{
  "num_hidden_layers": 14,
  "num_attention_heads": 12,
  "hidden_act": "gelu",
  "norm": "layernorm",
  "attn_scale": 0.125,
  "bias": "all",
  "tie_word_embeddings": false,
  "init_std_qkv": 0.0391,
  "lr_head": 0.00409,
  "schedule": "wsd",
  "max_seq_len": 1024,
  "doc_mask": true,
  "max_steps": 5139
}
MLP neurons of a small language model. Each row is named by its layer, matrix (down: output weights) and neuron, and shows model dimensions 272-399. Each number is 50 + 15 x the weight over its row's rms, rounded and kept within 0 to 99.
A block is one neuron, or neurons of one layer that tend to fire together. After each block is what it responds to, as a language model described it from the Wikipedia text at the highest values.

L2.down299:43 41 58 44 72 62 21 55 41 50 57 58 46 58 46 60 54 43 48 51 50 61 59 55 53 42 59 33 75 46 72 70 58 42 17 32 71 37 56 60 81 40 39 46 37 46 29 88 62 44 43 49 26 65 40 31 70 64 33 39 32 28 35 37 60 43 39 57 45 62 87 31 48 61 61 66 56 36 59 72 79 60 50 63 74 52 47 50 59 42 64 49 53 70 70 44 54 32 58 66 50 51 41 73 26 45 64 43 43 41 60 57 35 44 54 33 65 57 40 81 45 49 84 61 47 68 45 59
L2.down971:33 60 65 62 48 31 42 33 48 40 60 56 17 69 45 59 38 63 65 41 37 81 58 40 46 59 53 45 52 45 39 66 64 62 58 30 61 38 34 59 20 28 74 67 83 52 48 30 52 60 27 36 28 57 59 48 27 51 51 51 28 39 37 43 42 67 30 69 48 39 10 39 69 35 46 32 63 66 64 61 46 39 33 60 53 31 60 57 57 62 70 70 58 74 50 43 55 20 23 57 56 35 78 63 42 37 47 54 55 16 48 60 42 52 54 33 81 54 42 90 51 54 30 62 43 50 35 45
L2.down1043:27 76 62 89 52 45 42 48 46 73 69 54 57 34 39 51 40 33 45 30 53 45 80 41 60 47 60 47 50 48 55 79 77 35 68 41 54 32 64 32 69 36 43 46 59 29 28 26 18 35 23 51 83 50 46 48 39 52 35 53 57 58 35 49 49 57 63 59 56 29 49 49 55 40 42 67 57 58 46 59 67 44 63 35 37 61 63 38 40 47 53 43 51 70 40 49 36 35 64 31 62 60 52 57 50 79 60 20 65 34 46 87 53 63 33 54 40 73 10 86 47 74 49 31 35 50 59 53
L2.down1254:63 68 41 46 45 51 56 40 27 41 45 48 72 62 60 48 38 36 46 78 65 57 40 60 53 53 40 57 22 51 55 62 61 73 82 50 67 03 45 45 35 65 52 51 47 41 59 34 46 59 43 82 46 36 31 39 54 48 56 39 41 38 49 65 36 57 39 31 34 35 77 84 34 46 72 71 51 48 50 42 60 33 61 78 45 43 30 55 25 74 56 65 65 75 64 41 71 53 63 52 54 59 68 64 47 31 57 66 66 39 61 32 49 53 85 42 36 47 57 73 42 38 48 45 59 58 58 54
L2.down1353:99 40 65 52 56 54 38 30 40 44 42 35 52 60 55 35 34 39 60 37 50 51 40 61 39 49 38 53 60 53 55 54 71 55 60 52 51 38 49 58 49 52 55 65 44 70 59 57 21 61 47 44 47 47 60 42 73 73 42 20 46 56 46 51 62 36 30 57 76 57 20 49 37 59 43 29 70 46 25 25 43 28 41 39 48 58 35 57 46 46 82 62 58 65 59 44 15 41 57 45 34 27 60 25 42 65 68 20 41 75 52 43 24 64 34 63 59 41 57 43 82 30 51 52 58 23 30 50
L2.down1573:22 42 43 76 63 69 32 75 48 41 39 37 39 26 51 62 44 48 28 56 43 20 40 36 62 22 70 48 75 36 59 53 32 39 39 48 71 64 53 59 21 55 61 59 58 49 68 15 45 39 63 34 38 56 41 51 24 35 39 33 55 56 47 35 32 43 62 50 64 62 21 63 35 38 68 57 45 80 71 59 70 36 57 59 46 52 43 51 83 72 64 53 34 54 51 37 47 46 41 52 64 76 23 59 71 80 60 71 55 37 53 38 58 42 47 96 68 28 58 50 46 55 52 44 55 42 74 63
L2.down1825:68 59 31 76 29 58 61 43 46 54 77 65 40 56 60 64 63 57 44 76 39 30 17 50 60 41 57 51 51 69 69 79 43 53 29 41 71 35 27 38 54 29 29 31 56 38 61 56 37 64 34 43 64 31 63 62 68 31 28 53 37 51 63 46 38 34 49 44 80 57 57 51 62 30 56 41 55 33 51 24 60 40 28 25 46 70 60 48 31 50 46 45 71 61 76 87 70 50 02 70 39 56 63 52 58 39 49 76 56 31 37 62 59 47 61 39 33 42 50 62 52 34 56 68 48 72 37 55
L2.down1858:40 75 49 50 68 40 27 45 50 51 77 64 44 43 63 27 42 50 58 41 27 64 68 66 49 37 57 55 29 39 60 29 36 56 57 47 32 56 49 56 41 94 41 93 48 60 60 58 05 58 61 53 40 17 47 29 51 31 17 28 08 53 38 26 24 53 46 48 45 55 09 43 40 66 70 26 44 78 37 44 63 69 68 53 62 38 42 26 26 52 65 49 55 45 33 65 75 22 68 55 62 41 47 50 44 53 47 52 40 48 55 55 47 24 45 66 38 39 57 33 45 35 65 64 53 57 31 58
L2.down1972:37 71 46 55 42 44 30 42 27 64 50 36 46 78 48 44 46 92 62 69 33 55 66 45 38 50 25 40 50 35 73 63 85 68 52 54 63 31 57 70 86 47 26 54 64 56 28 16 48 70 11 62 43 42 68 44 47 37 41 35 44 42 35 44 26 70 51 47 37 70 78 25 49 49 63 31 36 61 46 57 70 44 76 59 28 43 56 28 52 62 65 71 70 42 59 34 35 51 34 39 59 18 51 38 24 41 74 42 16 66 47 32 52 30 69 47 69 28 56 58 67 62 55 52 48 64 54 65
L2.down2035:71 72 40 45 60 62 39 35 24 65 56 69 61 54 68 44 60 43 41 67 49 41 79 35 48 40 07 71 44 68 56 37 74 33 71 54 66 64 48 45 66 39 54 45 52 44 56 21 53 46 45 60 63 54 34 21 32 52 34 48 74 61 51 46 47 71 52 27 48 33 59 42 62 36 29 10 45 93 50 37 43 31 49 36 52 63 70 47 51 56 42 39 55 30 42 49 79 65 36 58 57 46 66 55 54 69 07 62 46 24 66 69 40 65 28 74 31 62 67 84 58 44 67 46 57 67 57 20
L2.down2296:43 45 52 42 63 46 56 55 43 38 41 56 79 46 46 31 71 50 58 77 65 47 50 58 45 57 40 30 64 40 48 38 74 36 49 47 50 41 40 54 49 69 68 48 52 72 46 51 56 75 42 29 50 55 71 47 55 42 74 61 52 58 52 35 24 33 58 49 48 30 46 59 44 60 32 46 77 29 56 07 33 44 60 38 51 66 62 80 48 69 54 70 47 56 60 70 63 59 49 45 52 50 57 37 59 27 51 63 61 48 39 50 42 58 55 58 48 77 57 87 50 80 53 54 84 67 45 46
L2.down2346:55 63 48 38 26 51 40 44 60 12 37 48 73 45 61 40 30 29 67 46 36 59 49 33 53 29 58 45 49 41 99 58 51 54 31 68 58 54 42 43 51 62 63 54 41 47 44 58 37 54 50 52 67 56 62 43 73 47 31 03 47 44 52 23 52 48 54 45 48 42 61 56 32 44 59 43 58 48 43 76 52 47 58 76 41 69 62 27 42 56 71 37 46 73 54 54 37 48 36 44 56 35 30 60 50 53 77 39 61 54 65 56 51 66 42 80 65 51 75 41 58 56 50 40 42 76 41 74
L2.down2358:53 44 59 55 72 61 38 35 47 50 51 51 30 50 55 64 37 25 61 63 15 28 54 38 41 45 38 39 56 46 64 57 36 35 76 57 79 72 56 39 55 28 50 79 52 45 69 54 60 39 66 46 58 61 43 52 44 64 09 35 28 43 53 36 56 34 75 44 39 43 34 34 51 32 52 39 46 62 41 60 58 74 47 39 62 52 40 54 32 80 35 24 52 42 58 52 26 47 45 66 52 36 46 49 53 62 36 68 33 39 66 75 50 30 68 59 53 29 77 56 49 42 51 62 66 59 36 54
L2.down2577:61 62 31 37 70 59 20 55 45 46 71 36 42 39 37 55 56 43 42 54 51 82 18 54 63 44 61 74 55 36 32 38 37 41 30 38 73 71 44 43 46 54 47 68 51 70 10 68 49 46 51 38 60 57 64 76 73 61 57 28 58 44 45 22 40 43 47 47 70 57 42 34 49 45 61 53 36 51 63 64 74 41 59 52 45 57 48 58 39 37 49 62 43 23 18 56 63 74 34 47 74 34 29 33 35 82 66 49 22 41 69 50 82 46 55 29 54 68 81 59 68 49 39 52 36 56 63 58
L2.down2894:63 45 40 43 55 30 47 48 46 70 61 38 57 38 60 24 43 63 51 27 55 43 63 52 49 41 48 59 42 64 48 49 61 35 43 52 62 55 67 61 38 62 45 62 50 74 52 69 68 53 13 38 88 40 34 71 50 56 79 49 54 31 45 47 35 59 35 45 42 63 64 41 26 84 58 42 70 33 67 17 47 71 37 46 47 57 87 68 54 43 32 64 31 57 24 69 46 58 34 22 32 57 30 54 23 52 56 59 69 44 41 51 54 30 38 60 45 38 55 71 44 59 44 66 46 66 45 31
L2.down2962:47 34 41 67 50 37 36 50 53 47 42 39 33 51 22 43 56 66 49 64 59 40 69 40 72 54 34 53 48 64 50 68 33 39 57 49 54 51 48 58 70 61 33 53 47 49 34 43 35 43 30 40 71 61 56 72 42 40 68 35 37 59 55 81 59 44 55 58 49 65 38 64 75 51 35 46 32 58 48 71 54 38 86 66 46 61 67 40 22 53 61 53 29 42 31 38 29 32 42 60 44 57 60 61 71 78 46 54 45 31 66 52 74 39 49 84 65 09 73 46 58 52 46 48 44 69 31 61
Description: Digits or letters inside short alphanumeric codes and abbreviations, especially the number in tennis tournament grades and youth teams, such as M25, U20, P2.

L6.down2174:60 30 58 56 60 73 57 60 60 25 35 66 43 39 77 63 60 49 44 23 61 67 53 41 42 45 25 84 40 43 36 55 50 65 76 64 53 46 72 49 32 46 46 57 32 41 41 65 42 33 54 54 55 65 62 68 74 20 47 62 57 54 49 32 66 48 72 24 59 49 61 46 32 14 49 59 46 52 58 44 37 61 62 49 33 54 40 61 48 72 44 16 57 62 50 57 47 29 28 31 64 71 68 66 66 50 42 52 52 65 61 60 57 33 32 74 75 61 61 51 36 12 35 48 46 38 41 49
Description: Tokens that finish a content noun, often a final word piece or head noun, before commas and prepositions: couns-elling, bro-thel, Investment, light, collections.

L2.down659:59 41 19 62 53 44 47 66 69 47 37 56 67 31 60 13 51 19 49 53 63 38 42 38 56 60 23 26 15 12 43 67 52 50 36 50 47 17 72 56 70 53 24 31 54 42 65 71 37 48 53 50 70 38 20 19 66 42 75 56 19 58 53 27 74 51 45 37 63 49 57 53 64 51 48 74 51 47 53 63 28 00 38 39 41 65 60 25 48 53 55 44 46 77 41 35 72 35 44 34 53 38 24 36 49 37 53 65 45 54 54 48 68 40 50 60 51 70 39 74 57 37 79 46 54 47 64 45
L2.down733:50 43 48 57 50 46 39 65 40 47 45 35 24 78 68 64 44 45 49 34 51 60 53 46 41 40 65 35 87 75 48 54 46 30 54 45 53 55 44 25 50 29 45 70 58 56 29 47 56 56 44 37 43 34 48 38 56 60 57 31 37 79 52 68 18 54 44 59 42 67 35 55 28 42 66 42 52 49 69 59 47 79 53 54 67 40 74 50 50 59 74 60 46 48 32 58 64 56 18 60 41 48 50 60 26 52 69 61 36 39 46 53 63 46 35 33 40 20 53 37 85 25 53 39 55 56 15 63
L2.down751:13 64 72 55 60 29 68 54 42 43 65 32 36 52 74 53 25 53 56 59 30 51 50 68 83 53 40 60 48 40 62 69 48 62 53 40 45 27 54 25 64 53 48 39 54 57 64 90 69 27 35 65 47 59 55 26 62 43 49 43 55 49 48 50 28 48 49 58 69 51 66 58 31 48 73 19 31 55 27 61 57 35 61 66 32 67 61 43 46 53 23 83 57 50 29 62 46 47 52 44 30 27 46 28 33 31 84 49 67 59 35 63 53 26 65 31 78 52 43 96 59 67 64 52 71 48 45 35
L2.down830:77 42 52 58 51 17 44 37 39 52 46 69 49 66 30 19 68 19 48 61 39 33 62 58 59 45 43 42 59 58 54 58 77 70 25 47 56 35 76 58 52 74 57 26 36 55 26 32 29 52 55 71 57 68 80 32 67 21 57 31 54 59 21 48 23 49 50 41 61 55 76 45 52 42 51 66 73 59 47 67 59 36 46 34 42 31 39 61 68 40 24 35 54 47 41 74 47 34 61 37 42 41 62 57 31 78 56 63 62 61 46 59 52 53 72 59 53 44 72 41 49 61 49 41 42 76 24 28
L2.down1609:35 47 22 50 22 59 43 37 56 58 57 27 48 53 60 37 32 59 62 61 51 57 57 46 23 28 32 37 47 41 66 65 48 60 37 19 55 66 60 39 55 43 41 53 40 78 32 64 50 63 36 43 45 57 79 53 50 49 95 48 43 26 41 33 18 41 18 41 34 69 62 31 44 42 34 50 48 54 17 59 64 55 50 68 50 57 24 77 51 72 44 34 52 39 83 52 49 66 33 46 61 38 32 45 60 59 41 56 47 60 53 71 48 53 46 58 54 68 70 99 23 67 54 39 62 51 47 47
L2.down1662:47 61 40 59 28 32 55 63 38 44 50 44 57 47 36 51 42 46 36 59 43 50 42 28 50 70 58 28 41 48 53 56 52 51 50 35 47 70 42 79 50 28 27 38 38 46 45 51 54 50 64 35 74 63 46 34 62 68 73 46 65 52 63 67 35 57 52 49 61 51 60 49 48 58 21 64 84 49 44 62 24 24 40 75 62 35 43 45 63 66 45 64 36 62 56 45 37 32 48 68 40 70 56 53 24 31 50 21 18 40 16 22 58 58 88 37 33 65 56 69 48 55 64 35 33 54 53 50
L2.down1769:47 52 79 45 21 55 61 50 69 44 47 48 33 69 38 56 74 50 51 63 52 50 68 88 49 34 34 31 49 53 26 41 42 37 40 39 40 56 77 39 58 19 54 48 69 66 51 26 37 33 29 54 59 79 50 66 48 55 58 48 31 55 53 31 52 41 62 24 47 58 42 47 55 61 61 33 71 21 36 30 36 52 19 64 50 37 74 59 35 42 39 82 66 78 55 42 17 31 79 31 70 51 56 40 53 43 35 44 77 42 25 58 70 37 71 47 27 40 53 63 56 52 54 47 30 48 50 39
L2.down2078:39 47 45 57 66 56 54 56 49 35 53 56 40 56 43 47 33 63 63 36 27 42 45 57 55 35 52 41 20 50 42 48 68 77 59 22 54 83 39 54 51 51 56 51 42 47 51 39 64 40 63 41 61 39 52 56 65 44 37 39 49 49 55 32 49 60 62 55 39 41 36 33 15 70 59 39 74 39 26 30 31 41 51 73 24 45 01 66 48 31 68 31 64 19 79 49 54 53 41 74 58 54 57 55 52 62 58 25 40 53 09 35 23 50 62 38 32 58 70 45 44 33 46 49 56 60 45 58
L2.down2169:54 19 66 60 36 57 19 53 40 50 59 67 37 44 19 81 73 62 49 68 39 37 14 41 32 36 72 52 54 88 46 54 59 48 40 41 27 55 60 60 56 75 35 68 38 38 58 57 42 30 50 50 49 56 59 77 59 63 45 49 33 61 52 51 55 64 38 30 51 67 39 31 81 37 48 70 52 53 55 73 59 42 43 43 24 35 49 30 72 34 73 47 59 45 61 45 41 74 50 46 49 32 37 53 29 50 55 33 75 62 67 53 39 53 69 57 74 51 12 37 46 75 47 37 34 65 46 47
L2.down2206:71 41 42 11 56 44 46 33 63 35 57 59 25 52 41 54 33 59 67 58 58 53 68 45 57 58 29 34 37 31 48 30 23 32 40 56 35 66 41 37 34 42 45 52 41 49 62 49 49 23 27 33 61 67 80 43 48 43 44 44 43 49 62 69 70 46 52 50 59 63 55 43 73 58 68 40 44 44 25 31 54 58 60 56 48 30 61 36 74 55 62 55 80 59 57 47 53 38 59 43 39 40 40 60 66 71 43 55 58 53 40 55 51 46 12 60 66 44 44 85 60 50 55 41 61 64 22 29
L2.down2211:56 35 51 19 45 48 30 57 48 45 41 47 20 45 55 68 26 58 55 57 38 32 64 40 43 41 38 43 54 51 50 39 42 65 52 45 18 43 99 39 46 44 70 51 39 47 41 71 53 51 59 50 44 20 43 51 33 62 48 35 70 60 58 53 56 34 49 39 64 54 64 35 42 58 48 61 64 67 42 47 27 10 56 64 25 36 27 35 36 37 54 20 61 45 65 57 72 36 70 52 39 53 56 31 43 54 51 55 65 56 60 55 34 75 57 35 50 40 44 25 43 54 47 38 59 60 45 95
L2.down2280:62 60 47 39 34 61 55 70 61 40 52 64 57 69 65 35 43 49 53 49 30 57 44 55 35 36 40 39 35 65 50 72 46 45 39 35 31 50 72 58 50 35 51 43 46 71 34 68 47 46 35 45 47 38 58 48 68 66 18 41 64 44 62 47 11 55 68 69 53 44 63 51 64 63 28 50 46 32 51 43 52 28 37 59 48 56 45 28 46 33 43 47 39 49 63 57 56 63 23 83 54 22 84 47 46 90 60 52 40 58 47 39 54 37 63 42 46 62 57 66 51 39 58 45 58 71 30 45
L2.down2321:45 25 28 45 38 65 52 31 52 44 57 71 08 67 62 53 73 37 68 44 51 49 36 68 42 71 55 42 51 36 59 45 63 48 65 42 12 50 61 38 35 52 17 43 56 53 55 47 38 54 60 55 57 67 55 13 55 36 56 78 55 62 48 67 35 55 43 61 73 68 71 42 15 57 65 46 27 48 66 29 51 41 38 38 44 71 40 46 59 52 48 32 52 52 44 26 49 41 48 45 48 32 52 43 15 67 69 71 65 46 39 35 39 17 35 35 25 42 34 40 58 46 62 82 49 47 64 12
L2.down2327:42 65 47 45 65 00 71 59 22 38 23 40 45 39 38 44 44 64 47 85 55 27 59 54 11 47 45 57 58 39 19 50 39 54 57 63 77 55 63 49 51 57 47 37 45 39 48 34 81 36 31 55 42 46 39 40 67 57 59 58 32 52 59 45 45 70 27 62 39 75 58 58 70 44 43 48 69 52 53 61 46 75 59 55 60 41 62 15 32 27 45 55 60 67 54 66 31 65 52 33 78 27 49 50 65 51 19 39 59 67 28 45 32 66 67 49 44 51 65 41 55 53 57 70 58 37 21 40
L2.down2509:32 73 35 73 63 55 49 63 28 47 58 46 40 28 67 57 67 44 39 50 54 50 44 43 69 32 32 35 44 57 75 61 32 40 52 46 27 66 57 58 33 37 69 39 71 49 38 50 23 41 46 57 48 53 41 59 58 74 59 52 35 49 66 40 46 41 74 63 25 45 72 58 31 50 67 55 46 59 33 39 35 39 61 53 65 36 29 32 18 41 73 58 63 26 61 63 66 27 44 49 55 18 45 43 43 64 62 47 54 35 43 54 42 63 42 19 73 50 51 75 47 38 53 61 25 56 46 34
L2.down2601:52 58 30 62 72 62 34 57 11 72 55 42 30 73 53 50 58 45 61 53 19 54 84 67 51 39 26 60 77 35 56 28 47 29 37 62 23 40 32 70 88 45 31 47 67 43 68 40 37 78 38 27 38 62 57 46 45 52 76 53 43 73 53 44 54 68 46 37 36 41 40 32 46 45 67 56 62 40 41 44 46 42 59 49 61 49 61 49 54 36 66 43 57 47 57 49 59 75 32 48 26 94 40 63 81 55 20 63 37 38 55 54 52 57 72 58 28 54 67 43 64 63 60 51 38 74 70 14
Description: Nouns and adjectives naming a field, profession or activity, often the suffix of a science word, such as meteorologist, philology, biology, Radio(active), music, legal.

L6.down1191:37 30 60 47 42 47 79 60 51 58 55 65 49 53 43 62 69 27 66 43 49 51 64 49 46 54 33 22 62 44 41 75 45 56 35 41 43 36 36 58 62 40 77 14 63 57 47 52 48 60 66 49 37 39 30 34 58 49 38 35 53 66 31 44 60 46 39 49 37 50 50 65 40 59 62 68 41 33 48 68 54 47 60 67 46 49 45 56 07 58 45 38 74 58 65 62 50 30 63 43 64 41 36 58 18 55 68 59 40 71 70 65 43 17 77 37 56 46 50 49 59 48 31 42 47 40 50 50
Description: Second words of set phrases, mostly adverbs like back (dates back, pulled back), again, closely, and digits or letters inside codes (M25, LJ, GOES-10).

L7.down68:62 50 60 54 81 32 50 37 49 39 53 58 65 85 64 39 50 49 43 62 36 66 27 33 47 77 64 51 42 46 52 55 41 49 58 59 52 80 33 33 39 42 48 47 19 46 77 39 78 45 63 44 68 55 54 31 43 31 49 58 42 37 46 49 59 42 37 46 69 84 44 54 59 46 54 45 74 87 26 53 54 42 34 38 80 21 64 41 58 51 44 28 66 21 42 42 36 43 32 27 72 46 32 54 37 74 47 32 60 25 59 39 66 90 62 55 50 51 59 57 26 53 60 59 68 41 54 77
L7.down1178:52 67 29 48 53 64 73 35 38 42 75 53 22 49 40 33 72 34 40 76 58 28 47 79 74 52 45 38 53 33 49 33 21 29 19 37 60 47 57 57 47 42 40 48 64 70 49 57 45 45 66 37 46 35 58 49 31 29 76 40 73 43 59 57 28 38 58 60 43 47 83 40 35 87 61 20 51 45 41 50 50 50 34 72 44 48 46 45 44 67 67 53 59 38 47 57 24 75 46 55 49 55 04 24 65 67 46 34 17 52 47 65 48 57 31 29 39 57 32 50 33 65 75 75 52 81 62 47
L7.down1217:33 57 44 32 36 73 52 50 64 75 45 44 45 73 71 30 81 58 35 48 34 46 80 59 52 80 25 42 55 36 53 61 09 39 45 46 70 51 49 82 56 60 39 29 42 28 58 61 63 52 59 48 26 74 37 70 26 59 48 27 35 44 54 73 37 36 49 47 52 72 28 43 43 43 74 50 47 42 76 51 32 54 52 51 70 18 36 51 53 78 31 45 49 48 33 65 46 75 85 61 52 40 34 46 43 53 43 57 06 44 49 53 64 38 47 64 34 56 28 48 56 51 54 22 59 77 07 53
L7.down2601:36 57 37 62 33 68 60 56 42 33 93 33 36 49 33 62 52 58 36 46 77 54 48 51 67 61 51 54 60 60 36 21 76 58 50 46 65 58 73 39 30 70 52 46 63 49 68 67 35 34 56 27 51 48 38 47 59 36 59 36 57 44 73 47 53 29 43 70 59 44 41 28 69 30 48 34 53 46 30 54 53 52 31 67 41 60 63 58 52 35 59 50 65 28 81 96 42 65 33 64 50 59 51 32 76 52 49 47 44 34 28 72 45 37 45 59 56 34 64 67 47 51 52 53 39 52 65 73
Description: Word pieces in the middle or end of multi-word organization, law and institution names, e.g. Social Care Trust, Inland Waterways, Criminal Procedure Code.

L7.down166:50 59 53 31 69 71 69 60 46 52 35 56 47 52 62 64 15 42 52 58 45 45 53 48 68 60 38 50 65 60 58 00 60 74 22 46 45 64 23 61 45 65 48 73 39 60 60 59 51 47 44 62 44 60 44 86 15 74 48 70 89 31 80 39 39 59 36 60 47 47 74 74 59 76 20 70 64 24 66 80 43 68 31 29 61 41 63 30 50 31 82 27 46 76 51 38 27 40 59 80 36 18 61 58 36 51 45 41 49 41 65 30 53 29 52 31 33 37 37 69 49 54 40 71 37 54 78 47
L7.down624:53 69 45 45 43 47 83 44 53 27 42 40 45 55 58 23 48 44 54 41 41 45 58 33 57 54 43 42 53 61 74 57 38 59 26 52 49 30 50 48 66 47 45 36 92 73 40 50 69 83 45 53 56 32 41 43 53 40 52 34 57 79 85 43 53 37 41 41 86 58 54 30 52 30 23 72 42 49 40 39 59 38 61 36 70 44 27 80 40 64 69 35 45 44 53 57 53 50 72 49 56 33 43 46 43 64 48 68 42 53 67 55 57 32 58 36 52 34 33 47 61 55 35 45 92 49 39 53
L7.down887:80 57 46 25 87 45 43 15 45 50 75 55 51 44 62 53 35 44 42 56 48 54 52 58 34 41 33 76 62 35 44 66 49 54 36 58 37 37 21 65 46 75 46 47 59 85 54 40 42 56 53 40 37 65 41 76 68 57 52 36 55 23 84 20 57 24 56 54 54 46 12 58 47 53 19 55 49 50 51 84 51 38 41 64 47 41 22 44 65 37 46 30 20 53 63 56 20 38 34 31 61 27 47 53 41 83 28 70 55 60 85 60 42 37 42 70 39 72 56 62 46 39 28 30 60 34 77 36
L7.down1247:42 44 62 34 35 64 76 59 51 37 46 35 39 54 45 47 77 52 40 39 95 41 65 49 60 52 62 51 39 66 53 58 45 49 54 36 36 36 48 64 68 46 90 38 40 71 54 51 72 44 41 10 50 64 58 67 53 52 38 48 66 38 55 32 86 21 29 51 59 39 30 63 63 65 47 93 51 77 64 67 59 56 59 52 32 35 58 39 64 35 59 14 37 53 39 44 50 40 43 50 75 32 56 75 42 69 54 56 80 52 42 76 64 44 45 67 68 41 58 41 71 34 60 47 86 46 49 24
Description: Digits inside alphanumeric product or model codes, e.g. A340, FP45, TA-4K, BM9700; more weakly, ID numbers and mid-word pieces of proper names like Petrarch.